config.yaml
num_hidden_layers: 22
hidden_size: 448
num_attention_heads: 7
num_key_value_heads: 7
head_dim: 64
intermediate_size: 1792
vocab_size: 2984
hidden_act: "squared_relu"
norm: "layernorm"
norm_place: "pre"
norm_eps: 1e-05
positions: "learned"
qk_norm: false
attn_scale: 0.125
bias: "none"
tie_word_embeddings: false
parallel_block: false
init: "normal"
init_std_qkv: 0.0172
init_std_o: 0.0
init_std_up: 0.0172
init_std_down: 0.0
optimizer: "muon_variant"
learning_rate: 0.00665
lr_mult_o: 4.0
beta1: 0.93
lr_head: 0.00588
max_grad_norm: 1.0
warmup_steps: 200
schedule: "cos"
final_lr_fraction: 0.1
batch_tokens: 65536
max_seq_len: 1024
doc_mask: true
train_tokens: 434900000
max_steps: 6637
dataset: "wikipedia_en"
MLP neurons of a small language model. Each row is named by its layer, matrix (up: input weights; down: output weights) and neuron, and shows model dimensions 64-319. Each number is 500 + 25 x the weight over its row's rms, rounded and kept within 0 to 999. Numbers have three digits each.
After each neuron's rows, "fires before" lists the tokens most often just after its 100 highest values on Wikipedia text that the model never trained on; "fires on" lists the tokens most often at its 100 highest values on Wikipedia text that the model never trained on.

L4.up1489:506522470533512503481493534494495500469476457451488493473500481483517489511485485509491529482505484496473493521505503517477496521499511490510480487456454526514493488515498466491466499531486502517515510547503532470489473520457447520500466507506524530524461476469473491544528494543516510542554473527495529533532502480525521520460500517484469492526488497506473529469442477476515506444510507511503465505497503477500496518519449462452511509511495537546463445494487542503477556528491491500546501508504500532481528439475480517506492546449497530516499489490480527475479485486500506519498474512533491497528455507548463484437520510467514484523488530467494496527493479512511485497530453517466502468529512545514481528524494498515496471504477502511540512469491511528501508564492553
L4.down1489:496505505530491520479542497531508481527493475491514513501478503529510506518495510507466498504503498518492503476505486507492517473508572446517518508478446491517486470488496536507521515488462473521500484502542491470498489492492489476490492469482548438514482501520528526510512500535510500527481454474469494502501475496526506455547536439507523488575509488462488525520477494451486486551491519512498592531503546547511537481491466499504497539522469464569542496545500466529528466500484504494500479484500525504500513509507509500491507526477518491482457509550513474510516532459476525491535507456505460470485523425471477516491532516513499524522489546539475500449463527511492523534449472506504512510533516502495461487514520509488479510501488514498535501495493552510465488498495495
fires before: "\n", "\n\n", ".", "th "
fires on: ")", "46", "52", "16"

L5.up67:515533489569491498483510493432468494522465558521490508498547486506503516531527475452494495506492487527495525516486470516527514512525478521471512491532518541510514523523470472520497462502481521458466518483491506494494558446504494509488489499481523516507457450511514431503523528507530478504527532517525496495558503507522515522526525493525490521471553488461518508507490475523468497528504484503484478494505503512510490540521483518513514490519522500494502464516505470499501519510500519490528526518495537490433491521525530494508509470463468485521510507506472491495531516504508490511498496493480445479513455484556534518492507507485512502489511523496488480526475502519482490453497508531526514436503529503468508479478487557534536483489481509514474544522475530479514494498516549
L5.down67:538540518488470493489445483478510515533513512527506476469531490529501503455519475500517504469522525496506566476479477510476506483489491497487508507508489495493492495497463467498503487457481514472516525468494541531515525543466517538502455542531487478535497512529469476483498489542508530482499509498505513457545458549488497504492522521480499526494527508512510497543473528535452485577472530476483494514476476484554430482526500458466485490498498475506497523492473507500479480501505504490525542511523485521507494506521493485491547458460503475531462503490463504492554490499492464517481457506481504444519488522550508538478489507486496505461541466523508477473497502553498468483533459487528532469491493469466527474511506501457541475518509533542519494550498484494476462510519484
fires before: "\n\n", ": ", "e", "| ", "\n", "ship"
fires on: "=", "Releas", "Date ", "ength", "ight"

L17.up1037:490499477520516480520490475500518499488504516514450530503506496500499531487535513478481491466539466542517487499497489485481485490475493453506500506488483502490501491501458507454470519501491538473519484481503518472478508454520483476516484510445510464501499538542517540507489497467518524548500491466533520476453499465471504487491443523506504527466490511470526521522499445512475527500514525521534510503484507485494509493531503513467469537483501541486473525478433507543547513500483481533513521499523500481532523534480521468518505526470431501512537461540507550514488485483527540556478483509518486435483500446501452530500524459504500483462506481523491582480512481501467534488510470487495510480508475528475490511513492513487479501521486487489533501417463484521483466518508489
L17.down1037:478478491503467515490505539546522553476477474516515503522496512430501497447505527469502475466488512486486522474521496549516545511548507491521490506453497520508441533508478459485491534501482483536518477522499470503472525483544505500538504494469490483524534468547508559516485492507491495538533464510532562512514513461497509511481494494518521505474519490481524494507532520523491501504466514425471497518513565472530500509462545494481468493532505527496523476513537480439488516491495470492529451494480527515482496478498474468501502515471484504495468494525542464494506474472492500487480489542529464503519524537525546469520539494510510473465510486526540489449461461492498488507505463530498485512481545517496523480485433539484513510461472484474514510513540520498504493504526484
fires before: "\n", "of ", "=="
fires on: "|", "and ", "a ", "ot ", ". "

L5.up1132:520494543487554484510480502501477531522457493457532488477502498514480425542486501502497517498486490476493488482540470537530459502457531475509501516520528556523499494452478509500473471495501509488492539466492494530487452515526516484503497512466498498495552528498524491494505480502491495437473508516502577491517533472503482473508492463508512487472529490525495504546529496527498542489515519482505513539493489479515489495481486471520496555505499482515435507489449511492480484464506480449448543513473521469484488529544492500509487480532477517514465507484504528537498518482542499490522461476490490489532527461492488511501503505472461482507494489488540460501516487533479519489534463465513513542500490497517506528505498475474516505502533503479503520486542532483540488460502533
L5.down1132:512449512493519475546485526532472531534445492455506503509543505525487487499488542500521513538456493498513496499528469499481490528456527506491507491497492547548507498471491521541498478522476477516490510483506516504511443482533518505464563480487487490512502500510515509465501508531520535494494500497488569471515490467491520462513486465498508479479519476493472522485531487501488502508479486490490534549546477482512467514503512453546521500483500471521466484501469467520496513463511512480428533502461506440494483529525507498525538483533492513530494473452547509500489558460495487505507502496501479510539462527526485503511496489468525479483481491505533427508500478530517521492537498482529494528492455515489488522459480451482482505524517483496477522501523491486518480499493505
fires before: "ing ", "ed ", "s ", "t ", ", ", "ts "
fires on: "hear", "stand", "follow", "omb", "ound", "fac"

L5.up1026:484509540493488518570526532531474482479537481525531495510497505550500507499525515520480522530464490508511530496487447514492532498496495502492506503487518523486522518508499495489504488476508505487521536537568514496489492492538541510493465513494476519454508517481475505513484527510522522496464507472543554496533508455501501508520492497501487482520522536504457488513462496544465502525513475468499451481522480492477422532470510481530514495492513501511509498501494496479471508495457469494451482544492492492466459505536512526530482494502478508446535512502512475486478491522457498459538531520511507483528498486527498482465495483498495528488496480502552507491531509512492503478495526482564467466494495507545525513453500510551479511498495518498487495550551486512496517487566465
L5.down1026:491497522476471544516536508543516490496512476534503475558534471522499494500541505508504541520528458500516535501471456534496541493481493542475518496540525538483477471486525536478510477509527508479506481483509554525472517501529537497516505469508498519465539486499473490523525482516528511480499505466525536517498532438468508509502525520470488512484523523500463513508484533513473508534502456460512497491519500448500430521486465491525525504486532484530505481523510457478468512477489498455462462509475513483491465512534516538539482504500469557453519490468487518512455513519493483504510527529476494522479487502550474472466475469484491492471503503550483524463530500518501539484521472496534502485519534519556451484450499479514520513533500507539516503494527477504490510489542470
fires before: "s ", "to ", "ed ", "s", "ear", "ak"
fires on: "App", "back ", "follow", "back", "returned ", "beg"

L4.up1117:505582508490494472504515500533469479506487536491490542473544541540472529483522496480491490494487533511532519513476505457479515500519427510516508503503488565498508497479492477523497487516501457481553496541507454538537510504508455487479506474478488501494524508482506498479531521502496475514495471515546519485474526509527500516476540537451492512523502501489472490540482504538533521477511481495500542530547511533531494505485507506489504500517522467565513502478540500503542503477481513511486493494479500501496538504504523476507504475489510488529495545481537478490481500470492462472527527506484499482498536501527522525525507532479513509480465474508501475515485515481468495459505519448489487507480487527523512463524476534509516498528467478486475495517473487535545496498534478
L4.down1117:532490497453521488548545512500444470474457544540487494488536498541486480488514507532487540509518521510543528520452486486508518469481421480458502482546472537518486491486517463520488446476474479463511523496501488503503527507456485460501517481473522510460533497524493469467498513514491551453501500497518475483517483539514483507473520515508524503488523483475473509530497492468522539507560451482451497530523466508548516469477514524465492537540517475502532523509556482520571492504490528482492516539505473491515475480555514479521517508502484489531501531484505503518489521475454490484482505511547453510501521492503522517516519527483465497523508476520508530497494522501491444474485518457504517495521504496510515453491488508527498541518483503506513491495507480522495472535507463
fires before: "\n", "P", "e", "G ", "P ", "B"
fires on: "ES", "cod", "EN", "IN", "assi"

L4.up1445:475499510531474480539485504519505445462532507472511534497475502512496478480494448536473486450533493540495458481528506525520512503488483504483495472521485453520536470490491497555453514528513511521482500471490513524497483523517500484511474532511520508520466490538444564512551496546506493494482495499512498476479492480527545476512489511520543505468493530473485541498507503488464458494457487507531518474518558514494503482463517497474483456511519537457515437450503518498476482462489528528440505507496488535474501472510510516466466491485511485508502506528477508517498522481490506487540526470502486491517514531517456483517539473552499479515501508483509449498485505466549467539494490473450483500480481478507543497492482502538496525514501524483550513483488508525539490484468560
L4.down1445:479527499481485470503506484504479496511529536514526481527459525481525520483505450443511475513556490533471451491554486532511554508469481508531490476505464496498479493510510442512503525522529483487463529478485482517475527483517560488501493564515503461549497477519477537506524501522492497455520522518513491505500505467563541493510511485466526472476501472503470532517523490493491462456475491519491522523575485508517538519524486472484452520483489500472520477472534507527469525488498496510479405494481510517520495441527488514494527496507522515474534503490518521537500512481546527481552488504465469560511453520477502479509497467545487468484509515511561498500487499451502472516488508487463505551533500519471496480532491494499499533482500523497490497474450492465534539491471484
fires before: "k ", "ally ", "al ", "==", "ation ", "inal "
fires on: "loc", "Loc", "origin", "Orig", "initi", "anim"

L4.up1409:521513459482502515500550489501479495505509516525505483507488531483508529474511494502497504511510520493480537498475454505502504519521495475440530454480525511550491501515496470489535481490474531528480511519503471494522489494494516514483546485483557522505488488462517508532483480487557516513526494509535526550446504503483473535529465536455504508463497470520507518504506505533486508461516496470479439468533475539521474499478482479485520524482479497547535495472526486492510484601506484531506528490490520525499489507506528488547446541557490479485508442507481497470479490528499519495547458512473508503472482502472470518472511523514501500461535524509511551511510498478462482491521501510519484514509509471486472529497499505491529521465479477512497541501491528578535495487497546
L4.down1409:535544475473494482516501496490487508488477464494529509521479497454521488498448469517495469515527496517470546499471471545539519531488529502494497497524498491530493493505490504450486509500476503544475476515498469500534482489542474516473528462508516518468500501481493495455468468470472527496514524509498506533523520465514487515528474543451511519465490511490501452481508562507487512519559477498510453467462523507492444526487489503478530492516517500534564490499514471504496483539483463503488523509543526533505478479499522518545429508503501529495523463546520506507496533517503507468515475481457446502471460497519498500515513554528519489450518474499503519510460487479501523489519460526497482520486473441517503496467509502509491547478515515530479500503484495462463494524474496
fires before: "\n", "ear", "s ", "s", ": "
fires on: "App", "|---|---|", "|---|---|---|", "|---|---|---|---|"

L4.up476:529498485476490503516475466519483482491524481461504516536507498529530495477476485482509476525508466492511496455477497497495529555546524497494509532462488494484528476509491468508459536500515538503516528495510508512499520519450461517515528467534517454504503522507483477459484493524465480552543473443506478541516515498527496509510467474475504485476514479480510584486506543524520510507482520486492486476518479480537456516511523468478468562521476537468530505487490513508501475522505516480513505464512487514506484468504484490479486511512534492481486533519551541473515556486504491460516495491465505517472542515488534487515482488472439467459494492502468460501503479511507506516463508464487543505492533487534514479476513538531519506517505477507517509522485523488521479473522516
L4.down476:515481512466458521547514479493505519498540522496533514551482484470507503479492492498488471523510484507523520470503506466532528513529480482489513512465466482519500474489479483491467505475510492499479497506506503497505468550499503505537539433543517497486538489531515528472479516533474487527525473486482459511540460490468520520525487477431527498480529496523537511496496535556492502538530504536493550500493469496542458509492492505504499519505487512475506494492549503533515499517488508518487467502502468546501502516518496498495484528505516498544457476528557508483499527495525468477505489480455499496497555511503499498517452459479445493460490440511497492478493523491491513540475500529454541531520485507473500444492540496525520468522490477520509499478525494480506504487508507
fires before: ", ", "\n", "==", ". ", "am ", ": "
fires on: "als", "ship", "ings", "part", "progr", "ground"

L5.up1729:490515463547540508480522539505528484470471496504523471520545541564468510515482541504483508447476493491512532474474494501506536507543477509509501472513458544488530570477479512493528547514523483438508530471502476505497529502504540509511506509462524497518499513494512492506511493487473507531478506519497516524485489446516506488488469534523533486491496464497531521487480491503475507467475457530477498509491495510515547504510475511498497508485496525507533486476492533473514502451471525499533511506474455498484526496500460523507485481457537459425521506512511505488481503498491523444513463565504521513523519476487526519529515511461523500468424511484495474522480494536578505491519485514505488520479480531523518517524462471476480471534530465531504515461514511485565521496532482
L5.down1729:457488518470516485462496532475487550488498498490519542500471516496491493472496526525469471515487499526495528473553466499482511466481478554529492489516503488511523465480504492488507521495545506486502494474475521524473510509489508496500524477498484494515519524519492482519507497527508506509539527514488553477508513510477498465514487516524534461494462542521505529501565489480514557487484488522488467515493504478473488530480470499456503521423520516504518491548532532515485512494514506496528494510539478528460495480491449523495481496507537521508490504536531513517472486502500508489515472519470509482457503431487525470543462506506520499525489542536484488525476516525563466510519488475496487471487518482508503523494482482542508523523497509490508557457557478492543479502474451
fires before: "- ", "| ", "\n"
fires on: "\n", "|"

L17.up1555:556471506475518452523505490516519519491517538451466517531527466473511466507457459471501511521477495553545508540564499470497474483513490469499470485459458528484457481474485483557494515466499453470515471491508493463512517493525540476525479514466499513484531539491510520518493518509514496493472535475475531471537499535547469500494490528433517521532505491512528492532448463492509526522522490510495505494489509476479456530480506507501468510501508530532484516524496480537466525500453547479485486516529506499521555503523530471516528537537516532516493515501532524488471528516497526487496460461520507509542505484485478504503503500509519472495479492494510546434524498445501502503454472497483524459529511485507474514489444475513467505489497487469518520484492503495541457510502498
L17.down1555:499520479552509471525512488494497499513464511453447500495511486519454458481516493487495475527454521551480527531483500468481512504522516503529460468500492497456517471455501489523499516472486522494460516493546464531530485488488496493527503490533543481497510529511514490515505479504488529520563541482518554544456520496499482493447531506513507536528485526507517500503505490502511481479518489510508477462488469519490533528487524536506499531494454468538520505493500517517497533452500497514482511508567491501548470535470505509481466469478483455536489545495522504519506513469501508507485437520512472498499510497512461487499511519511520535485493496578516490521482503483537534515498502524450521502459504507506483525499508506472481477533451475490523479512490508537459470508540530
fires before: "\n"
fires on: "|"

L4.up169:455481511535481513502512468499495501497465530519501511501491533509492507492496494530476509502515534574519549501449508489479560469529490480470507502515553479511514450495489494539523474527518467470507488487509530515504495463472526448467550496494508493515488500478484502504517449510485442504510464493493529474482514444494493470518592548524554531509499503504514526476480491503499472497469482484539520506498466477496511528517475520491493520505518482485490530457487488514494526475473531511523506490514450447510502498529492505485464458495524500493468522483496479523485506481462557528469495513501479561525499501524495462561500469453520458504419505551512498549466518521489452474537443469499506501516504471469508513475538524479539488481504505472498521481491502521456504496492525
L4.down169:471537522471478515475526535451442470488509478520487477500517509542502562470480492490501527507541554511525559465531505455475521495543514523533514525503497498538506463479472476551477504516496465442507559489528522518494484502517509488515543463516507511470495521504528493521503493532452514500515507495448513496461486492473513479531493502507525533507483532501564528519473445490521495534498485475512506465522456502566488490511489495491481508495518477485457516451526496491481532472498502514501506534524510445490507515505537441497472471492570516482519473470518449465490486474468529490536537475504496491560534523482502472542501503497503520516475503475516488496493539494501480500504457513488515516500483473508521470464535522493512512492516525508526491488480517462481527494501520
fires before: ", ", "\n", ". ", "==", ".", "ed "
fires on: "tion", "information", "US", "Royal "

L5.up79:568478485514490508494508512508464495486515476515456508490467489498501456531488483482523472535519509500481522553489488496486491497542495539498493517471458512515497510495526506499462509465487529504472497489528545509497467525511486512509527475506501497493466488505510480527504485506459477498524547467489471500516497501492510446471503544427528472474550540456557494509472526480500490479511552503522464517467485510477460485530498519503483514536505525518529502479509524512548517513505509538503486458507521480478489492508505542478499532558515526461549506493499494492474506537503467481483500494528497514471456492449536514481461511450501509522504528511510516460531514460510492496493446450488542487508453480540492497529491469518510476474519463487466501544481508503516492524483529
L5.down79:539524505488511494478536499513497509523516500481491555518488449499507483521501532492530437517526514552500496512495481514520515485499486535495481509496456493509492567514480477437456495502476528510508513535532512510480516548485494546498485492535530515456492489502480504533509501500545504522493486513486477507534477510484506464490486495474473501472479524501511512489481543476520505488458507513521484512487462472500460485498511515539468472523479520517543427512517510522478581460516475533477532502514496517499488491477502508525454517500467541458476535541476514501489507454488507512520509522512514500447494493535492492461490491536501473475485447512473563539550502467542505481478476495488523489490501481464499485559499479534483468518508467500490485552472491487512525525452504
fires before: ", ", "==", ": ", ". "
fires on: "ance", "History", "house", "ouse", "ation", "ment"

L5.up1263:506477467516492483523466519466506548531510480518520480473510520445493512516494505488501507497475490507507463487507557492495491500474517507459469493492503530531476477514506440504515519532486466473481533514510517473480493505481457477488502521535500481491486478482510528532472521520495526465507490455481545527465492466501526450451456499529504499501566470465517492499471505470515456515502532466473517526497492491497484456469509478466488480493484478473488518475487494516487501506491460496508505501484512490511491555499517509560487484534527534524516474498541488526460477504464498510489463498487520472546509511489538488528489532499487483507521508526505486488521492514448492467521497520513453515425492525509486492509467474504526463488525463479516482490478549499512530494542488
L5.down1263:482511465516510519527489535465466551511460511508519449507466498488490526509498500521533543486478492502508507471467526507531494481490507530492458499483501538500476453467539488476493485480512477468504516529495524474477479461465519496456495496517531504540491497500510500506467534518490515439495501459516565479510477447496503477450509450484495509491512496469515520512518503483507450512486494485462504523484514457498483485495526477486479525471476447469499493508475533524459461465515479503456520530474511471525514510479516538587475520503509537498505473484508482521500481539451493507480477497525536504541512493489467494537522509486487495539482527473556483456515530479484478511517491516516470471484501512479500486488491470518505507478498478494501494498469533445532549499481492
fires before: "ing ", " ", "s ", "anc", ", ", "n"
fires on: "row", "stand", "appear", "ft", "grow", "run"

L17.up1737:533534538506505505492467498454480484506468493511531514512524518511507563469506465507480541513535494465509488519497503469471505533478513486459476493506481501460518448533487485497523468466486535468505498529488433524466511474509524507487497494548506508454505495508507477507460457517549513527523481493495507494508537510487504478537524508491549440500483470506536521519473504493463554526505490511500472540490489530498441526517502531469465514473509483485461502511520556543546466494493533503494516437499491467490509476539509531473489520440506474488480537497529523530488482518502535513515484485513500468542505531505481473518537521469532493501495471456533503473459536572474532520474458484534469496471524508478471472453489501505507481521486525552505501488514531472480493469498476
L17.down1737:496519527499524480469524512542523538491526443533523505535510457486515510478482488503494465510507457488529507466446502460491518520511536500440489530487455517540476489494495526505475505473497532502482480531524477502504493446499502525502486513535506478479506520460445463478495507482508538488506432468476457517533528512552494488486529559473497527437502476455518536468529476520483497495527506526526493492501512512542521537468492459552522542464470498534546491525514492531507508454460494498498505481500513484515508482436485469521489483491507471470547537562518544487486492487521525503491482493523464520461496494498488494502508523496485421539498517509499503526506475432561517503511508511512511518476494559479515501526510482500515494527499518522507492505495506504494508479471503
fires before: "\n", "\n\n"
fires on: "|"

L4.up486:470513502508485504485557470483494495523513484470521506487526477528513519509488530466520533456508478497534472484534494493561527503489524499490495496490480531468517447492513477521479540575490498502500521524460463557501528538427510455487550534502527541499526477466515497506514482486483469493508501532484512510465515501524499480492520444469527552454493517506505507487470526502471473494496490547483491468491548489515527574522504455479521488515511504509504474500507506536481468507484526496517449517524486471505455506467475498496494481463507440493473521505490480488497520520469487453489512538494517489521527515490481489467524531545476502523485489513499478457481509540503491445517500513484526479540547520482568553487521491452491518480539508531543483516451511529535495499476521
L4.down486:516471547463501451483440520485502498537492495500521501483494513500501494486515478453500503537456509428541529454509505495515472489451486466473490454481485507484526488481510506547452518520516482492477542546541487546496522489464484467498490517508508528504522525502487530522557475519514512504520549565494539474507561478464498505490490448496491481501527491501513515511474469499532471501498509559488500486472528504498525539526514490496516501495538495482488501509494519536465473504515533510481475508536520484484469519502495500481497483553521489478524480478502525463514519502493507484486526544507497521505499496479470486498531555539508495514497446485506478512482541489520499434535495513480505505496525486455517501520485483479495525509477487511525528492474492485501512500479492
fires before: "th", "thern ", "th ", "the", "m", "ly "
fires on: "nor", "ful", "sou", "South ", "Nor", "Sou"

L5.up890:541538461524507562465502450479498518527531490536506535481477502511504489508501455514525490483467518530516491530467500509505494465480536497556508486508476497472526477464520489465509522530535525484511494437519483477452528505498463541469511498471480496513527501475543442487518470537464555471514488491460503491527498518477520502507508543487499468483540528495501525470509463503504505462522541517505481520503519531558528476453441530488510522533495574496476491490490457495516500473458538528499543482466531538459474498508521504499484491520504506533543482489488507505513443469501506504469468498525492530483489503516485498534483498519488499512492509510487483520486474530508471474494522495521482531529464496496521497527502468542471485484492523508487493494486529457532504528495505
L5.down890:494527492544505483474469504496537525503529462495511495436473534529510525561494490529499454488515496438501482494502457504508501517561476522481512472493508531506483498512524502449449490492569572521465512473533495511465521510516499527466514501470482510497493522478568499497497484530482498492524509489493542471475506498505509530498503482493443460496529502529529512484517523485475527488486509494502454508503517492514477542475471498506509522477542509473489477487543477518527501478480492529572515510475521526497476472495491516476532507498513491549503498499466527519468495538503478492483476492517476501479482470515509500522441548513469492490520539501498462518465503540513473491499492460548523518502495466530462501533475454489513497489493534513499488511485503481506508525485491
fires before: ". ", "- ", "| ", ".", "or "
fires on: "No", "\n", "no", "Mot", "our "

L17.up850:516505476479460480511511506498484494506558531473468511484463479472547492468486473494521432511467493519499546516504493518503476455544510438510489519497468499462498476545474498533491524486498481485496476472548510489470532470515534516543522444504472504514528497482467522493467529531532518508567479490470504483460485469465509551500537477573476552502491518475486441504519512511474542487488505492576459449482504498536549558492540521515518520522537494520503506497522500502461479513486498469512471523499495520500553479505503483504560518479503517484480507537489468524514510526509522520521511483499473468523526501494518545512502518489499549491526542478525461478519511483524528501495504492514474495456488508469530512500523474491467447489520522478480489514502501486492506521492473
L17.down850:463546525446480450530488493506475518520456519473506436506512511466476525500499467528519474511498498493469494513483496517486538505510443463480474498504515468478486441535494460474516489493515499481470474488520523496496521481529552484481490532543502530511503434467478506506490493527485505535509531499489546490565521488504498460486519533502532499525551479549511481522545477502440526498514492506495498509477479489524512527458527475504496495514507477481506479491507539509485504461468513468564504480450467562516510499491490504515487521503512510466514516533522477477482491513531499464518429505525509500496466514521539507474497517485510528491547523511514538528477479506534533498501509478508534479467487481514537483511536471480468457500540511501535493466510497486458541498505514
fires before: "\n", "\n\n"
fires on: "===", "=="

L5.up387:499447509437519502488439506480534497485511532508501506502495503505515479483534495511511507540498566498515500534489476522519486522527540514497519447533462505535508447446525497493557522487482533519546480516541470472501518491490525516522497560499485498500497490483526489495510534554507496509505492500480513541525463472522516500483510479492470501507504486498484471480517538512506534507502457483491444453503464504515486493479505501489501481502533519481465478464512482544468512507513511495527508510459524489476471552487501496538494505508500521517530473505518451480524558501515474476547513466490442485513499536489478512469485491527475485519537501508489536543473516491496501475502522501526494504478440498485468471546533486466493498478475518505474520480471484514475500507466455
L5.down387:538518573495519492530503494476507501479483549498501472523536476497461490480470494467460485523498503494502519513536508525483522484546495499475467520492514527498468503476465516493579553497490515523518532520544485514492493490551536470486502518525484500493526466509488495530446476497532484516480541452515511515468467542574520483494485508482464525502528481523491477504513492499465506526499482495500483520497519527499472507473493516563474496458550485481513496531498476502494507535466506503477557489494529527490500514453487474490468512505517485557517475526512483508453507534517484485482517496489494474515485501459481477483505509496505505472496481492496450540479520531503474469494510452502492481490471524474493473512519494530487497513501503530486459494495512536532577579493480
fires before: "\n\n", "\n"
fires on: ".", ":", "; "

L5.up957:505523563488490472490472511507511459515505503467493484470468490513534487509513522532469508502524483488548505509502493521501541475441523458531504488489504514448527509465497491517463502481503497514528486503515512534482465511468489497508482476503533524486500511449504493461550480466471476521503511495518517507473488532491496518471522470498502518494485496452499464506487526536516533510483494488505496507490537479490511495482468487495538503489495485477457495469558520499528574406465497477526534498514483515479503481502497547471480462472521522519512489511539455473505471542495507507527524517540480489514456494484450437461481524498541462509453488502490492545487514457515476449506499463517516533446446506487501515514515495513482439457484511506506489453515506485477494513505466
L5.down957:500521561482505505463499477492536499527500477497510470513522529483490468502498512521494472488463505477503519508524491539481481506543484514527445472454512499516534493504501488502487493507504502530521550477520528501469530469528499507486514492510425516507440526473511481494474503489515510537493479508532492480485484457513494506463534482510510525525497508524539474538546458466526501515460518467472513521472498513472504487506496509509546488507509499488477514494531497479538505495532496493495449487521538544510528555491462479504485487493476496480511447518488496460501485521482446498460517509518492497497528532478535484496533478467544525525539475514457484522482519487532461476474497528504484558518496470489519480493509499485515482474494525536494496479445493531490499515472514
fires before: "\n\n", "\n", "J", "- "
fires on: ".", "\n", "International ", ")", "ely"

L5.up966:488509531532601527521495506479455474512537507486495499550588518522530511499492463512462490496482496530489522549509532568480495506501462505496535486485497477495568495484494489509467518549507512468499514519484476496507535486471449493523502476453560500522487538551508512490486494482503531525458515498519520520485514516488523519486498524454484533511539474505519468477518544539538487465502503487460504482478503535505537512497493468465549530499491491490474495526488488549523486516453528529519486472487490519496498447490509523508472520471531538492511500487512534485483462519448514484522463532529504513529496514510471503501494511522518508497482518464479484475503494491504500485535500450497528511515479491502467546482461487489554547527487496512468482504516494488537539550524545
L5.down966:436505468488530502488506509522462498526509506519498488474528529500505545505535458526475517510476476442514482478509545491517489490544478516509477514497524506479492461474466508476463505516514492514510503541496520506499541499524509518508516492512476455463514499484508483507520506522504515510467496515515513470513518503500466506534468475483495494431488482492511512514517565523491471514530483509504471477496495496504497556501510474509489483493516501550494519491503503492454530462496534524521455493529471503543514472489485497464486548484552508513481517546480525498519514521565480495547497531480492475496451496500466487516471523505537498513480511521461488521475507498476479469510521490521514486498495492516500498548500514454540543525475503531473493474479484497466509473499515
fires before: "\n", "\n\n"
fires on: ".", "|", ", ", ") "

L5.up1055:499490472463480501518500496482473478460472479508503496543474508492514502505505503501514468478484480555508449489498478514494489501498449514481495497463455502478511499499503436536494549548520470508499492480518551517491488546521509499540499446462514498517528527473540477511521518535496494546506480495504503504478511497528515513528507536502494487529515490485513506483488485507489490506470488532511507532543456496467479496518516474505494496460510531504503503533512492527494505535489490477489547469505451509537511507506496495552517529540486524452519492489504522488487471489501500511462495449481449489527502540487521492497473516494463514478504498496494458508518488493520524488519518554471485495495505509510512438516471529483526469484477498484511522511481551542480497492488554
L5.down1055:485486487478486498507471524493513503510508510490545520504490500474509530489497465509481486485470495508519494531513470505501560493489532520471489453526489512503550524493517488520509481487552510499477445413496524552534511484503504522489508480457490472512477490495528503465511473484509536503526514521499437470444512456466503487492477480488510482486482493477516497515526479519514513526541491507512493484520490519528514458532508479520498491467502527484504517511505502508550491538562525511486552467514501471492470503518502487508542484507504522461505513512454456515566546494504463483469456501503519529499487513525501494470494521512511464494509502512493495513510478451522488507497546457526506511519425448508525480521463514512518482499468483484483440517506486476498468549536533
fires before: "\n\n", "\n"
fires on: "=", "===", "air", "Produc"

L5.up285:480523465510504507464527474505471469465467511501519490519501529519528522501538476480480483518500501538487515470475570489478483493527508472467486511502480495509455475533543527506499512481555517574533473479534547486457503494509500533493495496495497499460494475484502527478461476490483463580501475516435526504498530506487490547501522558480532513508514492493560490512513504471480456500527510490508476487504480524528484525492488519499510568471503491503458489518505498478518506446462520516506488476571489491507500503540521538495469545466479488472501485494502492497479512542507530527497476486499470452508450503506515429439519523527492456519500508504499461502522480524482521527509498551491469458517519511529534539501492519521503455527497494537555495550520520491480495454499510
L5.down285:504559506517538515494470518524496526520475463478496490456520495535505560486502444495532513493523481494509530504464496502482476461524522500525484497544485532539482508509479526537494532474509499509512488504503446476473539499526488537439526506489500486478534491476544494513487466505477459542485488470480485496471475495509543507497501485485504481506528464497544464527521499500468486493529513464506472496513443508480556489494469527487520487493494523438517486513473510546515506486476480503503524501533529460486550457508491495484487471484453504467548507482510501515503494473507497499515486471475511469514498479486532481463488516498496488551508471520564532514485519521501497542460474502545472504497496452500489526515502501474498451493502513507501473499508522524542471515513496
fires before: "\n", "\n\n", ": ", "er", "c"
fires on: ";", "Ex", "|", "|---|---|", "Produc", "up"